config.yaml
n_layer: 13
d_model: 384
n_head: 4
n_kv_head: 4
head_dim: 64
d_mlp: 1024
vocab_size: 32000
activation: "swiglu"
norm: "rmsnorm"
norm_place: "out"
norm_eps: 1e-05
positions: "rope"
rope_base: 11400.0
rope_fraction: 1.0
qk_norm: true
attn_scale: 0.125
bias: "none"
tie_embeddings: false
parallel_block: false
init: "uniform"
init_std_qkv: 0.0273
init_std_o: 0.00656
init_std_up: 0.0273
init_std_down: 0.00328
optimizer: "muon_variant"
lr: 0.0179
beta1: 0.95
weight_decay: 0.014
lr_head: 0.00636
grad_clip: 2.0
warmup_steps: 0
schedule: "wsd"
decay_fraction: 1.0
decay_shape: "pow"
final_lr_fraction: 0.05
batch_tokens: 131072
seq_len: 1024
doc_mask: true
z_loss: 1e-05
train_tokens: 515300000
steps: 3932
dataset: "wikipedia_en"
MLP neurons of a small language model. Each row is named by its layer, matrix (gate and up: input weights; down: output weights) and neuron, and shows model dimensions 240-367. Each number is 128 + 32 x the weight over its row's rms, rounded and kept within 0 to 255. Numbers have three digits each. A neuron's up and down rows have the sign that makes its largest values positive.
After each neuron's rows, "fires in" lists the words (lower case) most often at its 100 highest values on Wikipedia text that the model never trained on. A number after a token or word is its count.

L8.gate524:106094164153108125103114159109151111086139064162165131162128119140162126139065186131134094102167151115137145159123110226129158115035163139084095149134158080157128149109160156069142140063201112120121110080099112143161195107141128090137115101131131116079106137185121186127129092117097129141150091157113010099091149142083103134058173144051124051093109136122144118142124064101134100100069
L8.up524:177091130154123161069098116095118141095110097148163063081145119125132138168139150158123147074133143193118142138126168118102162132077137090075109109094153071123106117136139125111161190139120116112132142114156156143129060147176140111186153178162180097091101116146136137092137142172121182105151127138145120121102142083094073062112175158123156096135118159137163126146158120109053122124112
L8.down524:118109134082099098167186078123106188132139140130102122113149104141184172089132114117168186130147112117098074154045078176111096144126131173128083151134139136110130123159112107151155102113160124122088086145211127110169099189094140081104146108057103081114107104134086117074133173043151170153059141133029154157078130077149106106103106166164141082077153179126106106179128100134115147057076
fires in: "the" 84, "its" 7

L9.gate678:082135141144044158089109147201080132109119146209161145125154084073072124122125079129097131145122120099092161143053106084126131109168168151105112078178150160117100189143146119066128105121166134184162079089116137105152113130160139173119133146116090094143179147166159092136110113168161096211127170124116174108145118119113113138114133135100063077164153110127130196117083079132118152125158
L9.up678:187099111089169146112127164145104100122068110118078062189119091134101165159144116151118087100176189101103144150132057140073120131129155173141158171143111224097161132145074148102108131120137099159117147143208111133160091105179121158146119148094099092077130114133086196167158096117140118146160093160139115087108089106129154127154163130073124074107124159133115118118108105083150115128127
L9.down678:153113141149097142140152113122098123115116113125168160128113099086118127124119076157153134147155181148131105108153109118105145136131117163120126150115078149153126169061119096132085089161143091126145116127082153143165128138181127098161115126123129111209151099121138040140166206172169164104154158158124150098148143128129108161139160161196144066069093079154079135121115086120096101152134
fires in: "the" 82

L3.gate701:102163127051128132150120152162119093099129119125086071177155053091144140152154115105143174146105105148000133099103133134136151078056147155146118091129140127140125115151088111153165128100161175197051127160092127188112102119071080189157121149156084079112157084111149119129056146142129200103120095154163181085139175106080120166099142069114111142127151075116086111101122194113109187125157
L3.up701:096117112093132201115138075093125191131155142239078100167127119121124095132170135098089145132116125124076113068118102169173152088044163172126166127151146147124143147144092118148100052114129163143133132168152149124094173149132075152159091146124069089160129161173131148123117126177142139148118140155139134077096150047152137122060114059089117161094088100153149066121103190163135157104111
L3.down701:148115133054086141074127118166147118120117157173150135177116083148147117125134136071120134171129133116125144070188151167122159139129145117082134109123094181139133164074068107113172167125089191091121094166085176143119099071112161106109119154047104093116192107185142136117122100160149155178153128142181145050143102071154072124131134083165121136168191098104115176099122139072099174133116
fires in: "school" 23, "home" 10, "college" 5, "wodeyar" 4, "homey" 4, "high" 4

L9.gate200:114126175116102128119103146047060150116120170135143090155164196080175120133149136147108120141098088071139131043069087144137148120164113108118106120212116139068100089143155079107134098091145096170118158119120074163134139100157096101148087055140076081134116160125124157140185099113138124158133148122117087131130233104094144116162154093163115127137154173126106141100069146087147112114109
L9.up200:139073131182137078145163120093123150116144117129094112079163090087108189173120080162110113176127140128116170141136127182159131179092099129120110166094150061066159142146078175142120116138127124166148111123139135124168136107120187117166137145109184169092113081167177107119101127156132136097136126117124121150114076004100152140144138080161068219082110144142158154144140132117153140113161
L9.down200:153100081073109101125100111155141164120092091160137042091201105100147095088093147072163066112068148171098079122129099137125090150118119164090171151097192113134108205115104092101095092109121159094121096151143137103150123112091067134127043138146060144133086109121082122117130147120067095153117138159121108146117132152223160108087143174132082077104151104117095194143160126143134070088093
fires in: "the" 83, "s" 5

L3.gate121:143109102097109167087098144143099116151092150228125108157139124129134150165122156136161148167145112119108173127069082140118171084110124154120105129134109120154090177098098130160048073114097123122136070069131164137143110150165115094149113084113071143123206171134128156117169100184174157122147148070125148138079101066089107141151119134164092126152125060142141150125103176162119078165137
L3.up121:143077110135135173105074212138179120121125178101120076114079131158095102128189133117178148140143119122133073157137149154086094165096120151114205098153186068200134206148182122096107089094095123164108189196119082152110126131109135104146120146110123108133149141045170118165204141117133114132138151158189109111111150178211133140093138141147155098122175114116076100127133199129129187140113
L3.down121:113039145153187115157154106168255189113150081177113130148156104140084122138138184147184121155114107142129086127146129174192173102102134088163216133145088143138102112165122125090119176104127083123149099170140123154179101147098132108067135187147085091136067196079084130122137082098079154103194142129150137090179080118077115126151115124127105143113163087111112160148091087109155077143092
fires in: "the" 65, "these" 15, "its" 9, "this" 8

L4.gate91:105106142141109077130071107117131134152116110181102092189143102079050142101143135189115094122221071186203163141141175141180130143181155127145154093123122048127178149156121163128161174167155133135199079131129136156132123075151131106119155112134133175094101198093078121074076139130156151061120176102059167122144121113073123123142141126143138139098137114134116160099100116102176187152116
L4.up91:093138134109186139152140158094095094135157154122147159130152123104124062082077094149099117143157126146144120089158100131143144160210126116068123119185113124130106168181071057128149129072154067110072075151143148124146107145144139113085135174138148168185175125103153138156096085111139115151198155131162140201116096091181088094179131160093171128108100203211121038061099062133142147150133
L4.down91:162145180166141101155110152188154116146184111133158155121150186068115152146147141177153094127113162170157127133119132142126138115104165129085075162075129147110118151132134051129074113125096155179148081094098117119090148105087104128074077169140135110127143127096127108184143145161126100086112115165124117138124093116126121143184089195144136077131167124113131095096181115080103133111100
fires in: "is" 18, "were" 17, "are" 11, "was" 9, "goes" 5, "him" 4

L10.gate219:096102129152115129117161082092151170136133097120079143066175134142117109158107120178106139143109115181134142154108102063134132096122142137150174138145148097130104109162101127155126127140071186122160122166148099165134119142146066121198085136158113157171137133115089133182110107138171211105112146087173094181131102101113148181187097143114079122133105177115153126179153160123127121166193
L10.up219:171166117117109118137116173123159149144157123132123098184137124141094160132055154099166154115157176136082102112167135183128134087214111177097130146122121180087090144124161082071068126130143146106129130159104130152100121133135130107114113131131124100149158106127156091099152125092127141138068189110146161124095136153152142144155122091132150112090090118081110144078143135134128121079136
L10.down219:104087145122116143160138121128107193132070135137139133094031099127136098108100103143220159090154093141153135108141120150140144106092211126100147137134127143146188127134140129191209078106128189151083118125172198155144108149137156122167134147074079120169143138140156235093146140143136116170145114121119147098097185147136143081146060088120077114121148171141095103081160086108112153122121
fires in: "of" 23, "the" 15, "from" 15, "at" 10, "to" 7, "in" 4

L8.gate358:125119135128129131150135124099185061151200136133111157173103144118100124101206142139119129150170062140117128121096144145099111097104117161131210129185111085156182127123132105153131151084175081110119114133078111139116094108184156111151163141116120095124121109212130126112158096118204078138046135130116142107048118144093126102126106146135131109113150137147152089166127079121133129177071
L8.up358:139164126175118136127145130111079135164074170109109139110130162212128115090163084103171133129100132171150103149134134144128055163112138136096160161158129080109126231115109084112169152151141127125123092133133162119192131120196126104132169130170137119101131112093101148127153122180166147168206140093194127103081152140134139173173100078106191177180133145136018141123093147154212137171093
L8.down358:096125084154117095123123143165107095168142150140127115124117172160123118152152135149145160123153132165092107189078143175159182120124117167169125120125150118163145156114148091181166149128088184148162189116143101105086128176125116166152153176146115140131141109090147126137123137138131180119091154121150161131145129168098150153109101122120053176116169143175105087134107135174133083178067
fires in: "was" 24, "be" 12, "not" 9, "remained" 7, "is" 7, "being" 7

L3.gate645:192074202136075116105122182122122132146094202080142198140149111122147119147115154123105072154122169108135068141134094123186137131080132092174123124158092221123221136178154095139128110063137158172151155116151133101105155139132127111128161119149097138111123131093139160133152121143116126151159150101120168113157132096079129078122105113140094098126129133107118120065127157133176114117114
L3.up645:147107181090114158122146125123088129140229156116130106154072158081121104146123124095082196142108153143133159117111142143202131156128131072091076105141131108136133100082123128200137148130140155134137148115103145122147121165159063138191142138116076172093199191082108167064113119116070151094160200179176085112082087071092119099160136131100152134080052127114122074131102104208133103148169
L3.down645:136143150148120121117130130128100128119145144093124142124112161142158108173086121145151142163057112131148159139124144077108113110158107173130164098158115135102132121114125129152132112148152215106117117115103169133078122143095095124171176182218137103115087173112158143119117111120107152103153191188145101122083074106152106140147088090149079128163065126205106191112119146164147121095109
fires in: "tv" 32, "television" 9, "yes" 7, "radio" 6, "veach" 5

L4.gate1010:104118154154107146105161182130113107152131137135137113124134091107137115144101166103064136120152106143116104174152152149109169125159136116151132150128130140094147144164133145087079098197082113103110181134147161136143068129077149143122168116111156076138112164107132075108073112151200146148164133116102091150116145099094119119135124115120151062077099086178166176187120198143115132083136
L4.up1010:188130169144147190115162162119107120174145118104092109106099113077141118028144143113133150152168162130126140155147131119076146134221129153116153160163159145184177124132111131113155178193149107102117129141136125162194125101131112101072152102174081161126156126124146138158125151136156164130140096100106188090134123076061105154130060144049081101121102150147128135102142144145114116077110
L4.down1010:122153125079173190121183173176115083117154169057091064137112191105166144076139108105096120132109129101138085115180097124158163139098157116186084180101075124115121082125185130124134088124106156157135124111095126114142111064172116101180127157135194105138147106077163102137145140169134166140119134111061093093141154084161114102124125136154151104126145153123152141229122160148119061107147
fires in: "is" 15, "an" 14, "american" 12, "was" 11, "as" 9, "a" 6

L8.gate778:089207087140111141075055136153128126083155165123125103186094132068098067128151155109101132098145148138074177138080096144162135099180110109143090099104199080075175193131124094136129137118133106136099088105143092106152088108109120103122053116097094107120110153119129100101153124084145148132099156115110190097153108146174161143134174116103128168119140140092175134123132083124140091105138
L8.up778:091105127061110116164101089097079088121139095105134156150137132106110090121124092084142154148171135181130104132068109132136110113179145144140128128070185124138203112128085078094161134136089094132106092135163116126204120101112103104148068092113112139152156143121165095114156113124149166125155078099137160120062088144156111140153189154089188070199153194066139147158085133153119108146118
L8.down778:062116126132119109117080092161134156187138138141132153107083115108133111130126122091144099062145101119068170120112135133086109157118119152151092103105094146111110122108157135079117122139090132128134098120191120143133145123090181120188160105130053157147080134131093122155081090119142129122103127120123152148187130090139087082210130133168119117136126121139173136134098091137147087095199
fires in: "the" 55, "km" 4

L2.gate46:062132177100117090123167222153101145108125164144126119124138140132133087123184126104131097110121091139122138103132161154184141126151132145127120150190121111130140134174140148182137133123123126098103080135139145187132144174148119131103109117094128165152164119116122152067153106156169146118129062088146156081171142153181111104153106140122080096137098107122140089127126105202136197106117
L2.up46:127091185085154167099135159134113154172152102145085122104130105171111148145070136173139083131126149072146090126170136151190160195139133096186097138122148164144110099152096154106063124107121164141166158114138110090109093168169102113166123130132108182152114134092175163132149116143191130112133148085117155150170055110118077123099184137130176130097127147139172141130116075140142167087115
L2.down46:105116133131155145113132147143129104129117155078075081094119131133143133106171190117094120070127094112114109122129128086085108118115130074105150160158136172166199161105202150145084129182093127149129063145138143112113140104106146098202143120140154118138088189133120109059134130173098160137136109138139092161111166111156128115160142123141092150172145149146103177127095088188106171144109
fires in: "tv" 29, "television" 9, "foxen" 6, "railroad" 4, "hollywood" 4

L10.gate450:113130118149121085166178140142159148181137155142134171123108114082121161130174135147087111111115149144141094134089151134115135082164178084104133190193100099121137077179139196144159168159114117132191105090117215149085136101196085069124136103140093141132130192112124163143101183133123127136149111161097156121131107182117124072110076121137154154158112155124172111182071089160147106137084
L10.up450:171096151121115124169143093063086109147106136144142126151084153108073122136131159112107159146136116132104131165172121174090093061091127126167133169084211128138083167129140217080153132161151096116132148171170125136134093143133129126118171122145183137098144144199185115158099085123153151080142134114146106181107139137138196039155101075147117112192149135148133088089081156096130139084144
L10.down450:161138151151095169135206146100122195148184115085151065159112093137069074078160178146127123167146143135149068120113135114162115156124080115110141143157065155112131087143179045086134084132103151117121151149146100120138142127128116163165126136147105096173089125112155141100117124108102164157175098121121133135113132128085133135089062144094170147146110153157123113095150127148140169157151
fires in: "a" 25, "japanese" 15, "he" 9, "best" 8, "of" 6, "and" 6

L4.gate338:195098088148131131152146139085142163028119139153151107148134086190141147122138157130135111168194197114113118192117136063126117135074148178153069129074112125116103093169100112126120128048162143126194108145148123124069135138175084125075115155109138079130124135136125124153132132103139185079073107122132151090070117092146142120125144053128137075116115150098153098090098153097136152148180
L4.up338:141159111090147134129095135106112169123046100104141161110077099165114168112231146103174132113103109108151137119059162127126122113119132159116151108113140056075096088136115105100055116084110173137165178115134134115153124114114124107075121104127212085144072137159133167147068108168137161132126096141148097142117105146148076153160164100131135121161194148131128144119143166157128160152153
L4.down338:148117153104118080082151194054124119146125147182125133141118124140130141194135135131089092103058142131164190113126134084138101088031130107145160120128137175125166101136178100093072153131175140130093152144127131144131070125095132132114145085123126077098168114108164191126130140143135077104180113084119131140154131141204145112153067119139084146122189117147126095149148129177133125076130
fires in: "10" 12, "17" 12, "20" 12, "15" 11, "16" 9

L2.gate213:135112180108111141096103103132159183171118129156172096102145162096079133134195079159114123080139148141134079100092153149155166185155187113152147067139122081083126116103102148097132155130172161112120124153137139086140083121124161126078120099171152140150129123101115114085095149117129157113125131090092150112130131101123174118140137122121130116097106088111134122140153144138202127116114
L2.up213:097130112152161161049126093149119188133162120191160045107128171113113128133121087123175158129184096158145053188091128161084151170175166120162191090073123114163082099064131091114097153151141094128073148151127103100074100138135181130045129038102151156171039100132122137115134107072196118123166102095156106076120111095142140148093129078136187159147095098128117094115163154141132179133129
L2.down213:118025088094157098140127103152172161121109148143110122176126133043112180133126146151132162114159114098106091177084175125094157165151072139129056082157152094140131184111107107120132140184155181050112133130115124097127150166085177119194162143114211129119073106091150083149130147080167096131140095112187121031129144098164169158173109124095094139064169155089113115106081108072102116143147
fires in: "with" 26, "to" 15, "under" 11, "km" 6, "on" 5, "platform" 4

L4.gate669:130124113139159142112110108185132119067208131126194139131128117125171147133107129132114121102147098189179087137138119124112131148139079067107200135157122132111056100189150115022086137124130096161156115098117128126130119116111128197108090134084147118170136150144065127120126186118139169128117163163129114159172151160112087103179145106115139028117117155129140120145076098129104153116134
L4.up669:112139093107132074116148094116140062158152142074087098156129139139120170141190097103094077084095131159123079138142167184120067142120149113168132156098121160112067155139164188144160123101105102152162151092140150120156171094141104132130153065136142077064141130107130140104158124148111159167120108116120164056125156173111175154138151061112149192121128129170102148117105137095163109150145
L4.down669:088119129111118116122132092174175111148125148099103137162109163174152119185169116072098092090130124074125086131137125131211118095103078159104149185114107108108081138083153167104166125081148144140121179138173112071128101122157125192159102139118193089105172155132139131170079143109156140113079127118096137122142113144115126138038152098148153161162138158152125158119120051177167156151088
fires in: "was" 33, "became" 14, "also" 13, "been" 9, "as" 7, "be" 6

L8.gate669:114118131147080132091147134176148192117053116144129111163148074164117146098115151139121072135086107141102097152115152137134098187096157151114176105153146115109102188144173121066134083092134194116120077079118161123136156145139088079159074251130132138139084149153113115141137135175162136109148094097110139136197142150153152177192143045141096166093122138126114137065146147121125162077150
L8.up669:185096136172184090141100109123123099080135144147157112101144122141123198119092147125121134134145120170155124162180121193109146133139161111067142108176159155153176176072137124098159180136112154118135105138112156154083122148135124118124108077089140099065121143061142170104156094124168159092072132169132145109115146127097121105153171124132138120081134120128134144090135123162114145119085
L8.down669:124104116135090144122166176136107189125072146139136105191166036128121172095147123085094134149093108164100084064146086067065147138078089152141165114139125081128107196132093055107112124105088110120143170101168103097136117169200128137080131136138076125142147138193102166192152118212155114129249130086152156142197123149059203092147129117194122142122141094111152140121122138096096114149165
fires in: "the" 67, "at" 16, "of" 5

L8.gate387:126111157116172096131140084142113131165172093063084141085160134155099133164128129100114095105182114097145103120093089126114156197118146170042085099097141118186107181136086160088133144103112091065184061143069135162136104134152137134109116110129151108138158086156115115081130120090178130133190142063117161133146146117138088154108155159078171105177161152120078170100120184116068139174165
L8.up387:165118146105123199112173102061194119051143148080104119190093081121124159092145107126154080094136173132138096145067065111123206178162095128153132123119107170178156142175111099094142089113117101152136083148081137155129103158061170193146126160099187119157154082116125168138189100161073122204178115157123148142113079168125153091082127080147115114170098124091096110111159088134153169095156
L8.down387:117075092112158096095135136057093164121112098179117161122123086138146161089151146174153131116141134103099130104135094086132107173136114158139158109119118136103088132066139168199144090132159114106090134064126123131115158057121137135149159142125168091121090157189140130204094149148212108077181158110122120162133152108127104142137097174120127089076142137188172152124085113082131116139106
fires in: "the" 36, "are" 9, "these" 5, "that" 4, "was" 4, "were" 4

L3.gate75:117162139158048103122137073068097150133180088110095123168133143086144139116064089158051108146128144147176100196105101102097070150135155079087125086114134149170078134197127092141138132113119134131081204119130112157106119147123082122094123135078168152103097175143173125125096093128121180124171143161108139149120159117103107166140150068063157138130125119048147079179130066133143167134168
L3.up75:146142106168085117132131125138139135072141165130085088083113065131152115114102145130148013106111137128129087170145141150133099162136135127128137094135109113125078131137107170154025152116156109111115167088144124173063118166136164155119103116164102137123139201150167131112176095118136137113140055066137135131098154169099143109109126087093154139100175161075177148152104089147105122158193
L3.down75:109124169133100077122050098082061165098178118134111109121133145105209118080086188222113118164168085132127154165134138103109107159124162122139129060156124169154061123136113111168137109081137143112128108146169098155108149144080143165141183148166084077103131146176136119162141110124176150154145160148112103156076131064163086170116168166117114040163091078138146147173082108096127136170160
fires in: "military" 14, "son" 11, "daughter" 10, "two" 6, "three" 6, "bronze" 5

L10.gate287:098134165137134131118123116118080144184107131084087138112104066133182149117178136165105135126128139097145117109149148152153121129153179130153083098140123158124131163091134077131109144192150146095095090139137170150171081141138136107118097194149110161183117125139156113134173175137110118115088118144141112130092085103163174098052124116100137197150108130126153145092075063095142149122150
L10.up287:091096155091142139138121170145159183138143107113121135140129111126167107121137186129118139175115186117141125149105114125220139117098110203195126142121092151177182143110048136077133140092141143123105133118083178162140103157088159126161121112108129139187136072092136152123139143143133102140110104101108135154120068183125149157070065116122165155133100144053123189111079095113131171098128
L10.down287:073093046162130190127098087089122172164162138176079164111113173128106110152138070142107085134086097132157117141076145111129101134133091147072103141113147142075037147067052177155071131070080108110110152131150105131060134129151112115137076181114118151061133145162169178095085146098151126110067138057189103149128108130114164166168109153152126174090137109163085117110115198142138093129117
fires in: "of" 22, "and" 10, "after" 8, "for" 6, "with" 5

L3.gate802:126120112110134053142098154097149100090132135136101113152113111116127096157084102107114142128121131096109139079132114156128088094182111123147120128128137114116140123146101130137098128131141177140116184102142147155192091129121145085163059170162169124132053129144108160141121091080144123109109092178136048099136106227132119162070148136038099091069070131152134107195137188134147112113171
L3.up802:118148145111145103089145115111108112193126118094071162118174109114074133102082130085158041150130135181119150174145107190085070134094138073104151110089077120143126142137064140068155075138190125096113126123068151121048125132083101115109079234115143119120132167073170115165126144115126100164145075142167127117111095160161086134078105169085148133155167115071145119141153118092135139125062
L3.down802:117178167094129132116069141181162084074073138151109103093177088122178102125107153131112119132122094099072194164166104159100103100134113124107141132137138140228097144111216095065182109175138144092136097123111105101124154071124122163127190099087114063141152186129138066166108117160065128137110129093149092137089123128177068158058111098116169114100086095132135138138096166140143130089116
fires in: "son" 15, "daughter" 13, "wife" 11, "track" 6, "brother" 6

L3.gate57:059181163102075156125118104148069143063133080127117147110125161124107129107187133117130128120171142131127118113163094174122093148177199104175137087144067135104189042164114132061091142154148116145162152126112209098128166082169145099148124154117144117071165111134147156204201146104109033164121084169122124149112151110139140109078188141150113183128101118134170152192137161106135160110143
L3.up57:089121111121132120081158130141164135096163141095063124111083185138092116086191106157090107161134091113146134132117169091117163131117202150114128130068135072127134052103191123127186104170147113140137138123144080116120065111134150186098205121107125151178131204097045142087127152133139164161092179095122171118161143079105167112063114141085185095150102116130101107150125087117096134095143
L3.down57:146123176183132156144116098129138143156177149120200220147181155104128122149107203125153101107128143106175141115162096176109133089118140069114116151192147119102068151169186083137160130111186133117152158153066118101152126214128100119125144164129140101101134137120115152166172151138160056173101138126130086102146171117127142139154127104140145121098157087146181143075131130122124111169069
fires in: "on" 59, "with" 12, "under" 4, "causing" 4, "at" 4

L10.gate958:126116115127115092108143097114142173121100096083092155119134153179141142169164110090116140176133112132128047180163156207089068149134137123138121078123191060153111093112130115117108158127170118094198086128176156104162138110091052187138132136109108131087079104144170079138164134134109145123116128103141154131116191122102153118097152138128105140139129105136174139160168155138179109122109
L10.up958:083094142141137097136139103179124140108143108154158133145109173097139108110147092101117112185164088110149162118112129124127165107136100141100079100073089112128043121116167097086074159109058113132127126140095075167147113082152162117114189142164148169106144118130190140117130094184166125137176123090125057147165144155090103140109040121114141144211086120072155083113101160107139131125057
L10.down958:082123128085145151102121138145128126121130112166148187169171083170135118095120137117146167146144100111132119077178176101104103110080120191122153124163094105134144176169137136157186099101128113099133134151140146138124114080107097094129125128096146088150186148103113126120068111156092124113152150154120154098153114104142137123108135158128118095123105188152148157139157158174143120149145
fires in: "to" 20, "under" 17, "by" 15, "of" 4

L3.gate784:154101143176128143110152139162161124143095153131099151146184065054093157191153109122080183087066157101123181138168189115179156101097147124153102084099094078131164132192161107148128118165179137148122141115098091096091123187143139089135150166145115119144166132082083102121170150097186153104171148048162127134119061151075159120178151099123158174109114101119119171105064126102168131068089
L3.up784:158074094126216172092120105160131109129106168166137171141172152051132162138136096174153133087104123141092086138154135083133179106114161123149164098130088116092122128143165096191141104129119158178137156081160110103159091147113137077160123135127129132087188152056116088110144117111120123089165100068139068131154072158152129146164183073077121114134143086129188126109095165156132153049136
L3.down784:096106158137107134169166050123175173120135142105113159165111121110113136084137105135137114182167123143152112127169113132145132150117089051090149090136126130129088158146113087148150157149175113102160103131077130110121095205130147131118110104093192167141121133138110116170203118140142028091123141136152105101107061157107113125114086127087118178153189114111076148130104128121114149172046
fires in: "with" 82, "to" 9

L4.gate215:155141129110101107181102132156238077149106063153119200172089116138102070148172125135164180152107079115114137142095090087119154138133058136105076150123175146147134165113101100119116072089151111118078143136169125124152091153174116135112146170124126139100133185123143127119140139091122090111161109143006084075161171157080071126097146097095156089099161164116108117160136165082120161113156
L4.up215:086153112093123096210079112132112124201135094115124211095140075100097114095133111140143178157101145115117105127122131078090108136122043148130097140145160064144131092065121110144140120154151205111067113154139162135127130120148066169070188124167115155163104136098078152126100180119134095078160117150060086089159146131086123091171215129144091117165141143111134169183121150093074173138188
L4.down215:097138111087123147111190116122165147170131170162174092172138093155184137130116159158240109175128170093155140118137135102122145109098150147103118148089120185098170131105114098177115137065063097102213143092140137122168147099116153175179122099152083071095102121144146097109129079130126084083142110117148136147143130075039206070130125140159170131149050110127181061156161157178105107154149
fires in: "february" 13, "2023" 13, "may" 10, "april" 10, "march" 7, "june" 6

L9.gate0:126141083164137099176136155166102115122109118100122095116143116103092176128129131073104068122101141134144110176124144113097128125153092182148125101106151091130127107095135084095158106123137070077146143106152128090134127109095093154077142168121146137146179135192134110140173137152110101155132117112139144094203137125146153142090150184135106127157115078057190136119116169182144121058153
L9.up0:125103121132156069175103138098098108124105119172171186137196138122118147119164161219143130124118184140106098152138116122110121093161148175052149112121110136088147139151111116158086187098131110089177099174162119150158103131123206073075105127121087138108100145085112137141110085087140112191150139083081099088129093133186126107097112185076146092134122082106095093125154124075111100173179
L9.down0:114152151190190103147084077151117167143109098105124111096144139124188125113163091113143135106142134147120090022118129123145150105128137161132132117108127112116125103083138108061113090143091129076118133115156132183089085186137153205095086085062126101107132158156165096190154138168106054112106110222147152156145211115117117123075134131070143149141080136166135091107155120076221148137086
fires in: "for" 42, "after" 23, "of" 15, "by" 4, "with" 4

L3.gate560:174114143118178096090086135126126074125136148109121105190091145092109109158141110128136180140149124062110183158122116132178177133079182162143130124089180143137099089142083093112145135057120102141150126082135166211135150092142134091150081134138109147147139124084144140123121174116110174078142092138096135104087134071112149113116123048124144157141096136103154094178134157173166139169125
L3.up560:178162124103095098213097140179147144153116161072125126142120097127125173186106117105113113108105156136158146217123105092154169185177121112131125146083125090118171126182211160062168150130164175114183185107116169070143100090143134114139128133141114190114142119074104138128067061049111127181158203127134145109037156154126177105159081044092068116121159146095076134131136125147093139121104
L3.down560:133100080158107191090118127114164125192161191073138138164165076107086099133090122131101130160132176116129184079101089129111176145109093159176111158173095131130124102165102108062081122102050077123138159187117160104083124114145151160139145092133066218112160100089126124157189090157157120108136141198105077104092108091147098145128143104127120142177134068116126129155094190093131112157096
fires in: "this" 67, "one" 14, "1" 7, "that" 4

L9.gate638:128141123101130085160149107118149145170115173102139118121161117120094177168110137142149189121121118202050077138157118149124068076189068173117103134161100220171092153155156129115060116160137198100096085124127130140152131139158132118083107168128113075153157106136105071161133110077175102170107138124158110174121053118148155125169124168200094135113128145146077106130099126147180123111158
L9.up638:177150175116132104135123151088137123159103232040131185113126149177147165167132124172129012101124111155093112116183123161154176121168161107181093135045140149155174112117193130145123126154138172146179098141111088137115090125119137073121114152172117077078133125122126096131133163126147147167120113098167140149139062086157099117115136158147140158141156084144171112131099118147107136071146
L9.down638:102132076100134139135090147120175089132043154143126113167153157136084077132126089124103169153139138164093121150124075119105077137131106169117148181122146105124115077102120115178102132122170101129166080105107126130110168133119108131129098101067139122113095095108147147178084091081143122104105154174092150138161131126135157186108108079142112143040066149116159141102117101137165137164153
fires in: "and" 32, "of" 27, "from" 8, "started" 5

L10.gate634:157157141121158124157077130133128168115180116127148130149156108164137136113093128182140113131131168174094092142151144133132125142169116131140137136076115154129097146119133100127142140208155142099139103154121138134014117151135132149144150218122187161108105120147091088148166119103116116078105137107172131157139116116120167151184114178158136121112103182102078078081127133163087180189120
L10.up634:133123120104108067131177146102081185136208155173114077116147128081120169169117133138159085119146149143145108139076110163169093165175158111109129150110117127087112138120122090105123153079157118142063077177087116130125078084158174109111114102119142127112141159149177117147139147138040127142112119048058205182104139138110126175083119153109211158170089142094156113150153110119138137123134
L10.down634:125102095129109136113105152135115251152081192118123126137130115095158168151074074156092161148155180142147135130104136088124157148151096148137081162121125127076162105098122090150126123121121105147144158113150106122102083126151191120095145152081150140142150087165139149137095164143180134140102218109113145080112056126117172147111179072136159147123133208239139145136123124097165140061143
fires in: "to" 15, "and" 12, "of" 11, "following" 8, "despite" 6, "after" 6

L8.gate146:107139130132119110116121074157094120101196063127095101149061117151117130113093175162158131141142131125141136126123131128130094124167154189083135161084149158114142104073104148116084106107152114109146121142086124204096064134145129162071143218090134151105110109103180143117134101159196162092096151121162158100080088122151161065134153207158135136170150138136150118137082129151137144072127
L8.up146:150138142118155084130173152121070154157130068138141119129142095174122072173090183132194136159209120076187109175058166151044091060154103143130105166109061131165139110094097101137144096152182160118116105139117119200083079152159142121118071162124071116084093102153153150103144115135110148159115133172167179106113126069117112139134141086122084103140103163083123105104085108120127170166144
L8.down146:166109112160137104145116154154165124133161146141138135074167148125142088150073125066146115091114128102126125080106155168057094129114100122113111128082138135081101119104149167123073148150176180155076089100189035119096149151162203166132161157185155183131097130154131096164079094185151121098112132069121190092109125134160085060153127162140154121179096157172175090171117130115107110077133
fires in: "due" 22, "compared" 7, "according" 6, "referred" 5, "moved" 5, "returning" 5

L2.gate689:156094170108145179106110180175109085111110115121175118127113102142050140146146106151127078153146153176186180134126089058094136143074114131099122150148125154152128063087132103137103152168148107090110159127088141137119175131159128070112118160148157091127124159120180132088072114128120118146094192117135069155130131093127142078097091078148118100094133113121150146141148097113099119114216
L2.up689:094127127108084143067145119070145143170151142109084091112096090152106067047081144160162108110123112078190102085141159130144129138100116161078090165142119112160158110134158165083158099141185171121107104140105090163119111170114119139117073138061138160071120134076130133136166122120156122116091117147122138095110113096180127194071127160111094164157074137122096117153123126134108131119076
L2.down689:130161125180177088078191140073130157149080245099192131137134101117096113096179117116129122082146110198071138178166104177172125173109165114121209114132136073109132115191144119149086109150181149204153108099139109195133126145121130152137115136125134136119153139139106083114121187150145142133138124120064119156039116106186087115087128099095119159127118132113158093127121161074126078163136
fires in: "and" 100

L2.gate615:131148199127089120113095176171187087038078097150093112132137097136110134106088102102135112089147157105147104149136116142141138151102142134178143150083100132111085124120091178138096126176062122119078144062132102132100152124100150119154142113150113138087150140103059182116156102135114067100147143131155189136129184088136143160074136155155179102099166117164094114148125135132165162102107
L2.up615:124095157098132169131115134145113169168136121094106172116058146095201086172131127147145150105153112115074118177111132067125146175172125049130129167147149146147128086044130094097213136112087169126082115123172167146106133139095128091078083214111138107155095137115127114159145112138157125151125165152088065154102111145156184120176098150101101047160093164145110178073080149115111132073167
L2.down615:155123142117200124093116168100172181083197152099182109160144118137169139118200104155084136125099133136113153137053137134133087111107200111071116131108154169116077116197152126101128103143135083138130078168138151175129134129173115149092132164109115112119102084093140065102172155068154089107136110068130106141159181111138117108143133063145125070122092126113163110186188129181080156127102
fires in: "a" 26, "an" 16, "serving" 6, "awarded" 5, "named" 4